config = dict(
    norm_place='pre',
    rope_fraction=1.0,
    tie_word_embeddings=False,
    parallel_block=False,
)
MLP neurons of a small language model. Each row is named by its layer, matrix (gate and up: input weights) and neuron, and shows model dimensions 16-271. Each number is 128 + 24 x the weight over its row's rms, rounded and kept within 0 to 255. Numbers have three digits each. A neuron's up and down rows have the sign that makes its largest values positive.
After each neuron's rows, "fires on" lists the tokens most often at its 100 highest values on Wikipedia text that the model never trained on. A number after a token or word is its count.

L5.gate763:153159148136139146127114131156172168139101129153128147117127142132120120085127099136109119097065118111120118121079141106141145132115119137159144147129133120124139153121132113193112129160141178142122109125147150102114110104128125134139139133163127140071155124140147148103126106117174164125160118141150123125158094132095150129162155120138163117109121144168152160102166133109103162091165133126116119136154067144158068088129131129101121137105086102136120134129110107186112128117095125136133108146131133089118143149114123149111137173124104115093130123117102126132091062152126121128115132148131184125145112158117112116103159103149116131097115126112117119127145130109140132118134133099130166169121091134122154114135094133163121075149120139100121133119128158175140079078153076
L5.up763:146158092149136129130099128152099123129130139189097165129146125165157127121134121122105109145076131115135123107080116123115103116116129122122100117172134141142130120153132118180096097158109173142097106121159107123112138133123154134150099135153121118115124133094128095105127136111153129162106134124122109113103141126162139137080091151116120156176121162157106146113166134086124158108147150121172116108105168124100158101132143108112097159134105119104131146166144132149142109097120129126188120132120133117106116117161159106117104112117124145099107110130141143103124123124167097171110153171136129149127131167091107105156116159127120157138085111131098121092139169150119106105152103140123129126098124149164147103130119109134086161131127099150081101113094167137130137136121095
fires on: "p" 16, "r" 12, "ig" 7, "ik" 5, "am" 5, "b" 5

L5.gate1102:141150155123137109127132147096135095159151124109121161154073137107091083110090154158104058129116102160157110168119115148135120104096117119138163150114120161127127120136148120105122111135164100170113141144077146092144163134124128113090147128098112167140120088143125146165186112092120154152098126108144081135123138195084132139169089083138098139142120115098128128150135132111124094114165173133143077115154099138116132146153127124135141147157142175148179095110129150136051131126122135124143133135138135114134118111130111132149139181139097159124110129160106166110146135115125162091170160134144117111124143126143120096117147106143109134112133145144114102111109164123108135144109145124160128139145138139101165106124130108142154143160185084144164119145121075135059102133077107
L5.up1102:143125115164122182128160093132147120142170072144112111105077122149115148145130107121114138145134107150096150114127083099168105129116133139175150132142167146120114088121173117105123151154117136117143135147093165184170100165145144107153112092103141124093121119121107155123073136132137154146135104106092115144102108065124107147107110144143134144149153140093120126167067097109089100145107134125120122108120136122139145099140159128112114129149123179116146099137077108134127140099116123152174116139118100097093123168089161139138171166145107151133090137123125165147180095086145140164168088102113083080134151142121122147145138172145115114136113149146117071120108140131098143153137142141126160130136145123094070101116078166147141124124082100093104107097131128143138151126138124
fires on: "i" 17, "N" 14, "u" 12, "o" 6, "ami" 6

L6.gate1733:111143099141085178172084100139120124168137181111148157103081107114082117115137123128116093106160131129134117081121134116163157146112124132100181096137117133105170120102139130107150125135147123148140092137121135113141106100176104076130112113132144121093121101150102131136143125148149121111117099128104107119083119121097147135151142103120113117101104166143104120124148110116116174122146129086131130149111116129105137123117125164149129134121109090147128153114124149160129106150175142140120144168131129129099108148145119138182118080113136162077084159102100095189147126145101165186115149135114116108132127124149141135127154122152131159118112145089097119071169096147133125108131168126140116142115153139121118153110112132125119136122121128187137129147154128121083147109155072
L6.up1733:150167102139115168108144142121143130131117132151116130089144124139127138116126095131110122128112079124147140097170141134127156110098111138163162096160149139105072101131121111119097145135104154133131109100122130171118120129135159157094143100120146102154117098158077141117089100138120095180133164101148085133091120130121125135120137182126153111140140135123118161106149083123154121116149123102169138123141086160112123097147117127129127134169134115112126103088131126098107098140132186131128111111066125131106164088110127103118170113128152145113105048115121145156154102153163097144137106119174136115120089098148099133150130143128141125081153118088135083160128111127122138107159133160103100143085130164113067131137124161101156081161110086118134133156116096122154173142128143
fires on: "i" 15, "ag" 10, "h" 8, "ip" 6, "p" 6, "u" 5

L5.gate489:142166097105166124128182139128115144117141141146072103160122088167139148112180130134152094121128114122137146171108150127161126129155135133147122107088145113116086116116139112101115134134132176127140148177126159093129129164159092121116123100124159106137118091153072093102083107130157181098159141139110145100100109103141130122136133126149115098089128192119136114120148151147152132140118114138123105142102106095120136149091088137159156148156128145120136132150127099168124130161107135180149118128083156130103135106100155113132153098150144119121138142122153151182109119105124118114064132148119103134121124153196106126124113160133136112132081128136105146150114165136090157163120128128119116116149113127121134149103113153154162148124106110134132085126112144126108112133098146
L5.up489:124099185153184184120137094149132136156149120116108125145102137090141126144142122166101110127125117118138127104163178089138134123142116119135085135132126133131158142119085115116107151131115094161114183132174131107124153123120104139158157124135122129114127132159121123132099110122108123133109123122133128123128136098125184174133141127091102144098102125146158134096100112142133136127100141128138111145090160106111114126124092153143103180161080136132121139179130144111146104165127110134126118127084151163135116143116090146169108099199163120147128123150126143135145112122094144155167096093134145196123121132185119174149160148116108127144118096120099146125121189151138139125177121101124109108087178082112128130137137161162106163163100172129118092157098109115115152132111163
fires on: "ar" 24, " up" 12, "ug" 11, "d" 8

L5.gate1735:174106139093124168133133116123100126125125073113136113179131126134102150123078097101098071129092137157119105162125086141159142173116095131123139147165122152094079141165120136172131122131110143120183166113154149125168096154114146121144115145096116090115141158107178161128128150135172148106136129112113114106102130107107181112111136133151090167162124150146149170083129137077108121150155160120088143104164118103112158160147086177130175176126130127147125111145150138171122099110137117113142157112139134137116108136109132154154133140152142127150157086133160090165064145183139140164159116161105128111149128106125104123147121112142148128158123103133100088150097105114126096136165117184110103095125148161153154125099107134127121141087142133138137107151156162106096095095149153
L5.up1735:127124083128088130089132111125162125094153141138143110125105162107113110121119113127095151129132116115160090139111084117150112135130148105135161143138091124137149119156128186115152130183173162142136144131115136120171125162174127155166133128132128133151156167086088131128157150115114166113146113168169123074102135111136157105099112120097146118155170155152162119138123130094149150127148124073163133094154160112134147119097131107111138161142099122135126105137114136149128120118125099189114139174135124118131102131129156125141115142107139155146137088110123138192066098125117123104141169111131082131163178084093118136093125113139099151119151158105150131095152145100135160089143155097125135134171172148112093124105127122103168178080096144119152139138143143124159132118133142
fires on: "." 49, "end" 5, "y" 5

L5.gate1319:154102130150120145128097138201101130125131096094128090114152135182122106107126146111110152140169146141128101178102085113137143116078114130125134142144108175145146138146102096150133136104093139160160139133142133110143077103107102124168158143141118159157083148118122077145096114131133133107139098150133140123141110122124097136076142097151132098139141105157154124146122106131118103141149157152128163089168142130134129114071114128143100111148117140094147077099130155139133138135143128089084139138131141101194110154116170112138131134144122150137144195156100099127127141097121123136175121112119129114106103150114121096142106108081149099118078158109140144131130133147140125142112171137160131126176113110182110096130140118178116146137117108148117135117164093081101114112129147
L5.up1319:087130109157140174086127119125119138118121132121093103105087148114173117137100149183076124115134175131119108169109123135120139159135149091115127110166146102151155185107132154084154123134124114125149135161134142120119106107092117103105125144191163157132120142135108129121162123151165099125100171160169143113127137116128128122124106121116118129148115128152146168119109148117113102167100153126089127170136111116204138142122113155137137152109132093157103112138120087139141176119153097117110143133122131151127107173150145147152121128109084178120150123114097136160147174156122156094133137155150134147113139104111095129148088116127126110172126131102114132111112106122128149113107089159124122165135146118157089173157144114144116138133143121164177183107135138135089108125134130
fires on: "ic" 23, "ial" 10, "ative" 7, "ional" 5, "'s" 5

L6.gate984:146128103128114131149148128134104113137142153076124162147127132144090125163126099109154127143092140079137140120169095132104142120142131137111138093140100098114135121149097133112142108109143141111115108149148103140115114136165154105119149126086100149125118125108182147113135108099117103121151172109068083088098125129146144167103113128169144138143089137122168102121105098164148135141133135140124078116154111114117099132160112171139124163162137169126110107087119148095149137138128105122097129156051110148072134192094125130143129151119121135063132095116129092108123132105145127126112094127130145128128143133096135131134081125165128145164118155116135118133121120116126112143142147108112118168114090115127172119156138153144131162126134128127169121156114130096100149115131127
L6.up984:074110130124136083101106093133116123137135130110109163162120120097128124165122131077149134203161133146163152104113158129115115148115145127113108180103138116183139120076100130113145123138153120082137087116142125107104117112167178145113128147139144179138119147162107140122086147090115168120137130159125121109110112135140121120097098145142125166126116122116121143149085158144127152154089161184113157104114133160131158183122108171118131130173140129111075095098107112086094123123125123083114105161107159164126114125138082150115138099116099142141090130122120093162142157118132144067132121137137104142065141116118126134106117133111136102092119157148131094076108133138136139111129144099127117118149100127096130138107142119142095085132086149127123116122123131145145136139087138
fires on: "est" 39, "ur" 7, "ra" 6, " est" 6, "ent" 5, " dest" 4

L5.gate940:150116075097136118134097143126139133130150142126174103124107057143124129091144117103086106149143170112119107158094132147145141133137113143128103160114077120147146103119154140146101130107134119102142080115152125106098157125147146099150114124110084159135136119174145125169081130181090136105167087162091127096122143068096091101104127153111098119128143159122110092094098119147099121159159128168119077158148110126100114123139097134134131105128124113150101141108121082121129107119135114124141125107144135101114163140146093140121129110137157118099085125135125132115122102149096113113166148184142138130148107143130102115127119089145124148168131118157155092160109122143130083126135129158160131125116152164161127110109089127137164149130125112159123074106134159132151139143118140
L5.up940:100120103101119119144140124116170117134165121151110130136091131152140115094146146131111089147134160118124169125124127097150143114133133132151169129148090089069109158164134129080120107089171102161125148140120131110076118123101176151112144124146176115124180112181141104135128134122140132131152094152136076142100093107148086133119137135149155165164159109143151108100150116084156155154131123115122119121101131076094086135125192185152116117174115170121119110134126133105162144113144172116147111139133104124140093135146159099126108114145167128115103107151144108090112132171128173156143133131141156153102131100080147110105135128166171122128136165167127131115111106094116146141103108158103144147109102154163137127102154126135160059141095109103093150151116123153114129185140157
fires on: "m" 26, "od" 13, "z" 8, "ist" 7, "ge" 5

L6.gate322:084155156108134093115123058115173143096109146155122110139114126170125152155105090143119150137075146095145112154101158134077132124107152171138124138153138151156145115162133144098131118136160132145119099073135156155134140138146083131130122120136114164117102119132183123106111132098103130149156144116113114149150115113097146148107104181145109081103132094128131105110124149093134129120113150137133126098122123095111138137125089148112112134119092133183167157188150096151147102133104129148098127141063107124153112140115125133137130158126127145119147134104111126128153150106137168145166088105152119093125168116093143138138147113107109152099119159136140138130115119135142109142160126083144174130173093094143144151128096131126133103118105148073111148139116143177083119114117109
L6.up322:083161149103118116168131134155127109190150168128093172105100166105121162109104153127119131116113123139114157112149086115161127105140125178141090138142151148134069146098134156124131088135165116162109140133154139106081118136106111119143102087110126152099108097197104109119121128134097092084126128085092118160154162113118118146122121107134118085110126121103151114150130117122131072117133098144143129130078142123128142170155129123103120135119100124125169175163106119156109108099121131118151143115151105159127160139156148145155099150116114159148102177113117123152085090127136119126131127056177146124120152104086098109154146122112118151181103094150149114118149102127135097129134134099134138082139128100140117143164117172137137137128159098125105096155058143169101107135136121
fires on: "a" 63, " for a" 6, "el" 4

L6.gate901:079121095127164165135132135101111175146142106111137131132161117134125149130177088111118114100138066152145117130152138107154133154121109167154133117151154118098115106113169113105130110128151154111087164112135144132142058130148131133127151118128167131136164146099130131146131170145118125154158157088132118117128146110157142140094146135079113155134104102132130095096134129167136126128156122132187108113160132104117112105148121117117167097125105148111157112138131123162125134134136119090122187169095130124118096140122112109187122170110077106134110124092130128103149138127149122179128097101150167106130157114119150152145147124090108140120114126115088174122126124121167152114146142122101084106118118130147174125119190123167145165108100130098113127131170141103116109146134203
L6.up901:133121114130123147139135112151114147165079082162093095141164127161116148117164125124166141130142133140180102120128137182117105165097119126141121082123152115133115114130120123120131124125139142119123113102167117092167136140096120142152178108127143129110146112148106153125104120124110108146132058111115102127169125109105117128116144101140135168128100177131118122134078093158122086153098156085108165164149132116127128148152126133155136161124118110142116129135118140129128128125099129164130144115135130106143087161152111121114137128124156100128140083135099165114159095166101161099128100088109134111125147138153134113092102117142162145105099168116109128138084080175087126104080159134157132148138100127170108080102126122188140140123114133097134119094141104138150137105101154
fires on: " of" 31, " for" 15, " on" 12, " " 8, " of the" 4, " I" 4

L6.gate777:120147129080115096093084171176095140164181108106158102092121141120130173112114102130161153146105093136161114162148154110096106180106174090135132126096135073154147105120128125109153163126136137127140135141136155117089160166057091136088079094112106111075152114093109128136120129101109119120148119139145124130136140137151128107111098100158083094099128120141075142142119098124114120113116155117147105150129121175079161105127110146168089098137137135146122125140107119128117139124125097097146100099168114150162117140167127115115157134101091125116125131127139139127113148137081134110092108126128128126103152078088169110098134145152171149119083141099067128162084142149157120144131119123155114124127148114121148153173148104082108123128115128092146111154131123111142135158123094
L6.up777:165139139114126151114095118139137114153124113138149148141145160131101096102140088128139125117096144120157134177132138121146180087103148127106089114121135124128136129080135102098116099129127169120140124086132119135145122116120146140107108115162172136124138109116140081113098132138126128136106144132112125132158131148109163085125141208085134128144122101166135100118123119073160169122148095115072142115170112147113153125134150131193143113138151167174105149115138105119098149099109135117159085102106116180084129149150099121082115108155170096138155128171106152105130146156153132125113097134114162137136104108173163097135097115107110164132105145126122114154129149118131116128100069162114120101082118110149153168145149144110166159141151161134157103104138110138148124124080120
fires on: "re" 15, "un" 11, " Sch" 8, "-" 7, "ch" 7, "ur" 5

L6.gate788:121135092085104133159112113137112158137155123088137132108108158106105091114098136073126115127120169106135091111183120157132112120130109093118166096117112102160144137119143134148146121136120095153144099112101150094165114105095072084119149095117145161116103127111133111159115111109115104139098097117162103148126114148142121119091143101125141155101156142152130134097133132159131101126121108172162116087162113110149135119135085136156095133079138137110162106101101128157113110166142138119158116161125127133138130124157189136164149174147105153130112146143098139134148113129140118112154083131118161101085125122113111106118054095119142093155082150138106153117099158152156131148117132108115142083110131104111166160140156153131132171111127151136138138139165109148104111098131104
L6.up788:137128092099122127131107124122170147096131101105135134108122148116137123153107135087121149156119149101121101126170123159098105131147113109090105096162117117167125125173113146159154131138099108161110104105129109133122144090108081101124114111107145173092103140090118119132087102103111154149105106106161135156129102122117103163095116110094121161139094102123083104097145093137148118142110116143144126142151131113104152150135100152150103152078137145090151116139101090163148118160173144107166129121133106125152143108154159133168119198161117185151125155157106136141132119142155147118159089092146125124124128113113109109134125133088150116167079149177085145150126161124134166133141163110124132089111159124117120158122119163098132157105137120162108158149119150168119130129111114
fires on: "us" 16, "ia" 16, "a" 10, "ella" 8, "ium" 6

L5.gate1715:148101104140111110085110137177140124126129161120139158081051131130131086128131108127137167140132103165139116138163127119097126142109111060099108149124119101096111137149104134126106118092132090117137101114136158131110122124141133113134144123132144139133115132153154119139101166113119111102084153125090120118158159114171131109154126152102117106121153126127119126098140111144137162125130136153096170097145110164127105084163123126108114137110107114140154096093167090113130144176162143142122132198111102119126121103111145131129155153147127095122124136135121175096134129142103102124188121113129119109121154140102182115104092137150057122110117116114126184131099137150146152147141127154103110174086143159116079159136118088124135106149094143140120158148139162128069157129147132
L5.up1715:131113141174093147075091136175114132093108190138160123107146147116140103094106081119101143125142112156111106127108111117084175148132138120141113142128114177110119102102110180137134123138102122111115119111127120107160125102163127135146118125103123131140160112103156140131131146141124138117156116156125144134158165096176135050141121152114111109099113103154113118157109141204095111163154130104111133116129142137152118115169158111158104100130132132122122107120159093144074137163094120100070129143132145147085150124120151120161149138105064107162135140132123122109126124182125148152118142099120111139127104123126186094144150091131116122106125082065108137148110136157161144090132114139092123168119108154138101147152117129114092166162161148125125111116133152110140102114114108
fires on: "." 18, " | " 12, " =" 8, " M" 7, " R." 5, " L." 5

L5.gate1230:124155127148150127159078111112100125159105134114148083117132156175089151101145127149124161178115146141146106125148119153114167127126140120147150110081115169114111118155108109140134185139084109149094155134104121132122108138132090081101164139089133137121119096120154118109145125110152093097132083160113157137106120132136128114118140142161113113157076127157121129173120092126088129113086088124115151153130146119177127122110116109155121094133159102116114149123104115149151118116156108115102151145164129117103115107112133130109126162122110135153134126134157177130131114129153143141121158147147121138129123149127142165136144117097071092149120090129110139103121151116148104139109142121101080140125152101102137142153133125127137111104122131118140142170112132142126118103144104
L5.up1230:148082119128149101145133165102126169137134104110118111195072157154162126160169118136169097096158129123137102112150143115123154089132129124104174125146136099138057103117156132101139131130139116167149112137137141123126138156119095137148096148106119154114112163150183144140116146110100093126170111172123123122130083110133120098124113120112121130138151107100155146159090133132130137089165142195122090115121118184124128090078153152109123138123123147128151125155118085122095078139115197151147155102118136112105102133107128120133104123130130140142131126136070143137142105096151142120123112115110128112193121159119108135119105129131175125113109148089129159093118106137119143113122145162143119132129139093130157176130125115125127121116102088087109125135120124161153119159112139
fires on: "y" 13, "eter" 13, "ic" 11, "or" 5, "ing" 5, "hip" 5

L5.gate1318:064105127136113125114123147124105138115097144111112101090093148137158168115131156162140130132129111144140133115158122104096153115155138121130123115129147145154123128132132119074153139121148152102126096114099102105121128167123105126152138160103085114158119115158116092156153110137110082146127128158100150164132115148102156142116112135142135128106102098103115142124135136173107124137159135133144130109132151146147128111122126139150092125172132125169118121155144153098151131078152087147143099159180110112163133141136076147116114140096139137089129124095125153095131177089130110148196162125120092062139130168144123152135186169134156149148075165101111125125095136174139156127141137127112125118167106075112122155137102169164148152111106072143135121134144154113146116085188120
L5.up1318:068146155133148135144130135127122067112099058145124133127085122176124121159138141149170124075114128153130161157114126097148163131161112105136145147091129146150114137146130129086087182095147124162118086118122152123140130102107131134121114145110127104105152113066109135110137163129128106153159131189137122168137145104130160121119145171109120151143144122103103090130112075114119149089130135117115119130168151082164161159180112161153108124152107144131113172143160133138095158102162116108168085132179123105148177114149143105120146136128133118159145105143104168140129102077150133100068127148117111127164107145111102158129141161149156149095150172161163129104103112134139151094111112104136106182148118111096096124142115140157110121158139153153109126072133123114124112133128167
fires on: " for" 15, " later" 12, "el" 7, "ro" 6, "ater" 6, "uc" 4

L6.gate454:090112137098143100125131126074144119141140135095124138160118151100163135174108138080149118154104118093154161091110138102131123103093143111156109105123086119134115135107146152128138154160123133170130080145128117146127140127147131078117145105125160168151128131104110128145096154128126115120117148107094170159137130117145133103091144095134151108148125121143110089107105131151098150134127108127159139115119081132143125128115156120142135125124142120130109139126154116074137117116204109097123130163109127079111127134167098145138108133133084208176114081132106113108153119161141154121095125125147138135095149122147099129154117124116109144109133134081112138115075142110154164126137101127100112107188099136120113161102124162129143090133131141149097121118133154124154124144135147
L6.up454:081145104087120148062144118126105117136120146137185118127099127072134152156105128117124112134136111125128121137096142112144109153102121090090119144100124134163116131143157092119132118120121174168137150133156136143117185123113109099103109146092139103119100132153127132142093134147064130165099117114131120071158132106115146161121141131110098115146124166135150135124142135105131121079136162117164158107135107154072134115178120104090128134127134150142100158108164139156127114113131093130146116114156124121147137093142101156154098162123110158123085108083106117122193106131172131116131116144198139091140160167137129111147136118142136136131156145144159140114144140137087097127095117110077112126108139122089078126127198120119107142116173135138125141174115132143114050136080136
fires on: "olog" 28, " t" 22, "t" 9, "at" 9

L6.gate711:156114135113137110147126122142107117157111114083142133152113150122137112108104116124132110104132120158158141119127164137103082127112100095116110104102161146106100092126096099104142106115105092170178124136129141115180163103127151115151161141115174119095078102137144133157119150126140100163147099146107135108115123157126128130103103156110141118103122086100125109075114130120150155142112070110154130126153166125152147127083131106141148124115115129136169122125196131136149151133115180121158185089121149098150161158150088141120098129117120148152112130091124124120106106141130083148104101156104136098125147118134131120186143187112138147142158169115120137122125139140103144081143148088133109137109109107093062137122112146098115093155123123100131129126108124117095102114159130
L6.up711:090129137097115161096077144168076110166129122106131109142113149128136106142114102134112146142103093148123126104100138096122111144091076132179159142158104111136151104124155150110136135130129153162117124156113141110137157080141140140130120116082141137092140093094106147167109102130119118156123150120072168128138125136089153140135162149098080099098109137116129162072088117094109152140114141132090119115130116105118160170138122111117123124138107132157126129130142131146151133121075092159129118060076123097140121122127143119122153147107109165153122150087146139153117117140144118139149121117128145156114125149168122103143128097118168125124132155108121117135080100131136112082136130125108105132103133171107087148133120146129072154154143142128124127128137110080175135123162138
fires on: " int" 11, "ent" 11, "ult" 10, "t" 8, "ed" 8, "at" 4

L6.gate1215:142115123119114139147140142135127094138144136121141131142137113107165113110162066105156157141137164135081112120106129099165148119147102115080127122096119144157084145136141110119134168136091112101142086105111144142126107102119126110150136128135099128173134102140143109140144102132152175085154097112138117134149152104139101111144107166132109182143101146158132152094134120143093190106100090152132142156141087130125125103148123123130095161126144157135146120114105105090134165120149133115118130118126098179123162104114162153122133124114166113154165096122088147126112131185097170116143138127145154132104129163151093113171144118102112175167129150094113117157131159108116160114085121123124125150161104155121138156184122123099136089116086077129141136171099123155104099093149135
L6.up1215:143146140077121106126140129139156142105173116113142130090147097167092111108098116100133111120097135095141102121140105128097103131118100147130121179121134142122135159144165118130087095126155152138168120138146126104147133091119138129127094139140143150120136140107117145110128178168159136167140096132146117116069125095117182101120155161087147122113136108103104115112127141180101125091118156090139136144160113112127130143120104110132131161109038132113160102132121135132111124141135141112089133148115085141138115078180083130122189121128143139155125110123151105116130138059155146130114141120106111093103122083124170105132118118112092139110171114124089120134133128103145138132114100164099121196149112160157128143127088110113149075117085145098164162108163143130158120087140139
fires on: "ict" 12, "ore" 11, "ess" 10, "y" 10, "ot" 9

L5.gate1325:163125118115124124110139095157104123163138147127113106141129088127152133113113127102130154139117200142117105120103141172122140138149096114126152109106115166153125164103130139113147144086118089139136159089104148131119145133098126125107127140111112166154147114069102132102099104164106144136177170153110167129127113120110117151155167090140135130097113112146148205094121125166077158112112115136168153127108093152098070110116138105102131139157150146148101067171132111145135117094153129117132131104119152108096160133149112102117097108129133101104120141123100125133142161091089112086126086092165092128092138124124124164148132152142143092132149126120100169100106143090082096135109112146137128137085120121107149113123126114138137097057125123098129133134093118112142106075134106
L5.up1325:111129112129137155152145133133111149129176145151128129119118101097106093147151127128136097125092131154141147137167156110152127142097154110151152146093137138128165165175103147118115144094132114159191122113132108109115143130104159139117141121142126104096115093151094101117119161146162081132150143123130136148092129176141177114156122078147134193135155138149118126147147099110164108101113132144112139133134135137128101125104124106161141081172147149171133106131120129112123087112167124101139066176123123126185096099150126121103161112103166143144115104112115152106130134104139131101104104102130110095133170116110114115111127105155113118138092163101106082133113123089125134133123125103130130129186172139185164113150095109093167116097167128154140126173086132164121117141118107
fires on: "age" 15, "le" 12, "ages" 10, " son" 8, "em" 4, " character" 4

L6.gate548:133114161118096170141127126104099137134095061136109136138087186096124076129135116146135133101169106113122149155133128114108127124131143121143124133139130096145124095132150125117121097121113164146147077143129125103145108142173103098108190104129157114120154117116149089144109175120150098074145152118131098102164107138157120150109137110118115113187151127117168114155104130107102127123143148133143107092132113115111117116124118170119114134139177112111171096142152122160136120174168075111099118117118144143134122146065118146148153123145097120199132146130121136099126150146169083109139155126128138134174123120120143099140117097123137146125115122120130130113110143148116143155125138146136130116148129098127132061119140149136148081148110181129126112149131111098087108083149091
L6.up548:137115152128161122130123141138102120179133078126141141170156146114074150088118129154141112173130122137135111167127132158107129114137142147162119093101105153088106118098133154164105154146123130104136138142146122169122127120138103102107112137121103160081151131139159147109174092134112152106124144113134112129137118087148124133151172128118126137136132114110134153149102137133103103119158174155141136160133172070117175161173090097128090106103175148114068100179100150151142130117128154146188101092148108077141100165140117134148125140177116122146108153134149105118164136160105128151144118171148149117147129133155129111089164137169156124129117113134111118151094116167135108166165135109123133129128101091155157139098137140130134088122160125143117119132135091101155087132128157
fires on: " " 53, " O" 11, " E" 6

L5.gate1747:129141141123156132130112120137155150148122110129149181143116116148131081141141140135120163115119081175082118128142118086141157101130136118117120146128116174118097128177111109139152171120117112094143107146133146131167167119127103092122125100125159173146193122136095160121136107137128107151151130138106160169115142135112113117126149159116131141160141156115119142114091090136091110106154086128115124143122110143133114120131095116102043057132195108125094086150092156115139115121116127102146140145138108107121115176136098144148143133132127135164139148142104146146114170135131118112115123152148091173166159099119104120109150111166119151137099124143098117111134116107132161097118103138154101136142094133127131124145099155180138152074145099150124119136126132080143134110127119
L5.up1747:105119110109098109150089141137136141130116123139141148140087124166123111140169117100162139127136116172141113167138122103114152121141135168092118143131128171095147104123148149149135192143084090141137097176150163121142190136134170122123146101098139138153148106117105169087114149126130133132144119092187144144147131122167089111116117148141111141153140163101106155181095081140090103120144080097134095139126107131160145141118133135087123104148141162105101084110136152136141104149148126079148115145141147138100099156132100115178144158152141165168116143114098130175175166145151118134145119147132152146115093134153111100113152109173147113146143141118105169115151137094123126090095142141134123148104143164088100147089117139158121140139172143114125100103121128121100135147137115
fires on: " As" 27, "As" 13, ", as" 9, "t" 8, "hab" 5, " as" 5

L6.gate1917:165131117143097121119180130144131172094121169127147143122105128133108109153161116098138152159124115138162109146180090139114127147123099143182088139149093114107106110134099115087137104132121142098125124131121148120174157120083120150136143101101143126191121052163159170171140129094106094151181122132148120141108128132112131142132142104144127146096122127151134106124137104100085123137134145103146122128087127154141136114122122145124128108136117122128139129117108106150088154145139087131156185166106156116093123132120131122105162112134134144069095189133143132123117108176130142117169122166098151151127161100144130078110124130130118134123168103118113165147091138151132114115099145103134147106128143133157140097151141143129124129112121140157147146142104130129110136128103119
L6.up1917:102159119130083111142094112149133153127148163168134129134114088151096109147149134161152166201105116079111105133142130152151104159123143131126137114131085079128078126150075119122156138132124074097133150106101130156169141116143143086118137121107136161136148095119181151129148135146108131117166162118110144137147125152144157140112133112136115113116163088156140100127126110125112112111153133127181169137107126134130140095076087126127155143127134110149115141144128101145151133145092142146133169127100123148103143144136165152135122102128119133082085111143112106193132080138132147107122128191115111125172085084159160099110146119140166140117122105109100150158129120135137128123109162152090106127124132144125099090142133130116149117142097130140077131086099147117091105108088139
fires on: "it" 23, "ent" 11, "at" 8, "t" 7, "in" 6, "ad" 5

L5.gate1902:144158089104129132108147148090116145125081102123118158173140140142133160123128113106097161145144148093156095122087097108145108112139117093127137145145064117097089139122137114102141135070101127123116121140136101143112103117149126128126118141136150121142146132140098137111102140150097096156135135134124128122186085079121143109152105099139089115116160166101153139114121153114108179146078079146119119109158131131156121153124082166145167133192135132111167132117119158114154163117129144144130148131117167120146127133085116123167149167128102138105118154156141109099074122150121114111145087146140148116185059148060160134128097165109113120067127104080084084129148125128113111094113107096107135130132157092151131130132133083122149117140109140133142153132074194164143116103111139
L5.up1902:073151141093103108108105110153126151123128120114117150162110093106120143139176135099097153113084132170137159128132080146115108114126126111122087123190104112100165148114108102105099100139122132128118103120149106141076126128104122161141097120111169098164118074116076111102085090103133112148139121120087126121129105111097143089135143158115097155113094138143150116125101106100107170108109078133124140147131148141161092163113117202133147138135111123167184121093151140131126147092136150106078141091124157109133116161080148133153114175108130098130164160131133121139154105125105122168159129137155114111129127120121098101124101127145157131082133112085162124107073135146149130116128075121119133131126163103139131077101136140098106179102110155114127105114132151116161129133158124
fires on: "- " 20, "ra" 13, "t" 8, "l" 6, ":" 6, "\n\n" 5

L5.gate1575:134131137121111176113110126152087098100130108135111100115149115115145140108108119140117123115084145138134124143150118159092108121129136158169132179163117178096103140170146128150146105109141174144086081113148137108119122106092098090123140102151152102140144130157157112082095146143139116108163123133142122145144145103132119129114116148132110132114182126104170130155115117113079102180159127107114132119161113131176129103143161144155107152134165154106127117129127146101110152083136160108133142169109165122160125139136154165103151125135124121140129104102128151087167166111124157128142161144132082135095134150144099083110127123142177057177145132178151127115115115122168136095083124107145083154159090113175138138159111130130134088135072130164143122137143113145110129105144113
L5.up1575:134183129086123124096153120157106116170143145172129165137109097131127149099161147167101131139143143152157142114112107128133146134098156125069118140084109113153134154125150102140164129145181166142141090116151153135129077162089166159172105114116138162141118122156178170125091115132175150103103109080127141164125133134092130108144088170128111108110099176121116140091104114072087159142126116141108136138112099142094159116178119095138144112127195131082141175130112145125102134146154144134140138139095139133128160141107129142102153120101128114102095104129121108177146160141092135120090135107120150093151099110079106139124165172090154121159148073118118080119151150147083151115143135163133132148175147148139130151146120124137138144132170139121168113143129132120123100087119131
fires on: "i" 19, "icro" 15, " years" 9, "el" 8, " days" 6

L6.gate919:148105126114117115132116149171144129112150172117121110118168119144117151099122137069105161142127165138098139100134087109142122084124108121143141113133135141179096142149086132137162167111097138115136158139167119085112166124140139094101167162184107111140123133115152145126156103128137148156124160104096083134157131098109112206088139111164109162104095127128093078113164116083141151135139119145109153121144105127112148114126105188132131072137123126118127139143119127140146098157111143107134139180087176126171152116108157124113121137123114098124158100121122092134100138133118149166136191086157145132113116132130078138140133149093113151110158122159136132155121163154121157085144146142145142117137118125164118119152106129141147141149128113097094126147178124119143109135118147
L6.up919:088120098087136151119120100120081144127112145149118139144170134124137128124084126138145152149133132124137114119093112116110126108149106160132151102166094132086132110125116170070132136157181138126142111165159105123133158162105108129130171157146098075106143126124185151149108138154127080125092154100123141114128137061177137118124148099100119099134137114163173098130141108128141145134103098123159093117165129155143104124125110125095141151148146152137114181129133113121116133129129120099113103141097153153144143095129077124128183151085182111101107095136125114140115184169133155171155153140154098127132135157174122127155112138134088158117137179128123103116138150121142139129151145111136112094080175146205107123114085116133104124101106154119129114100141122108124124112131095
fires on: "-" 24, "\n\n" 14, "A" 9, ":" 7, "|" 5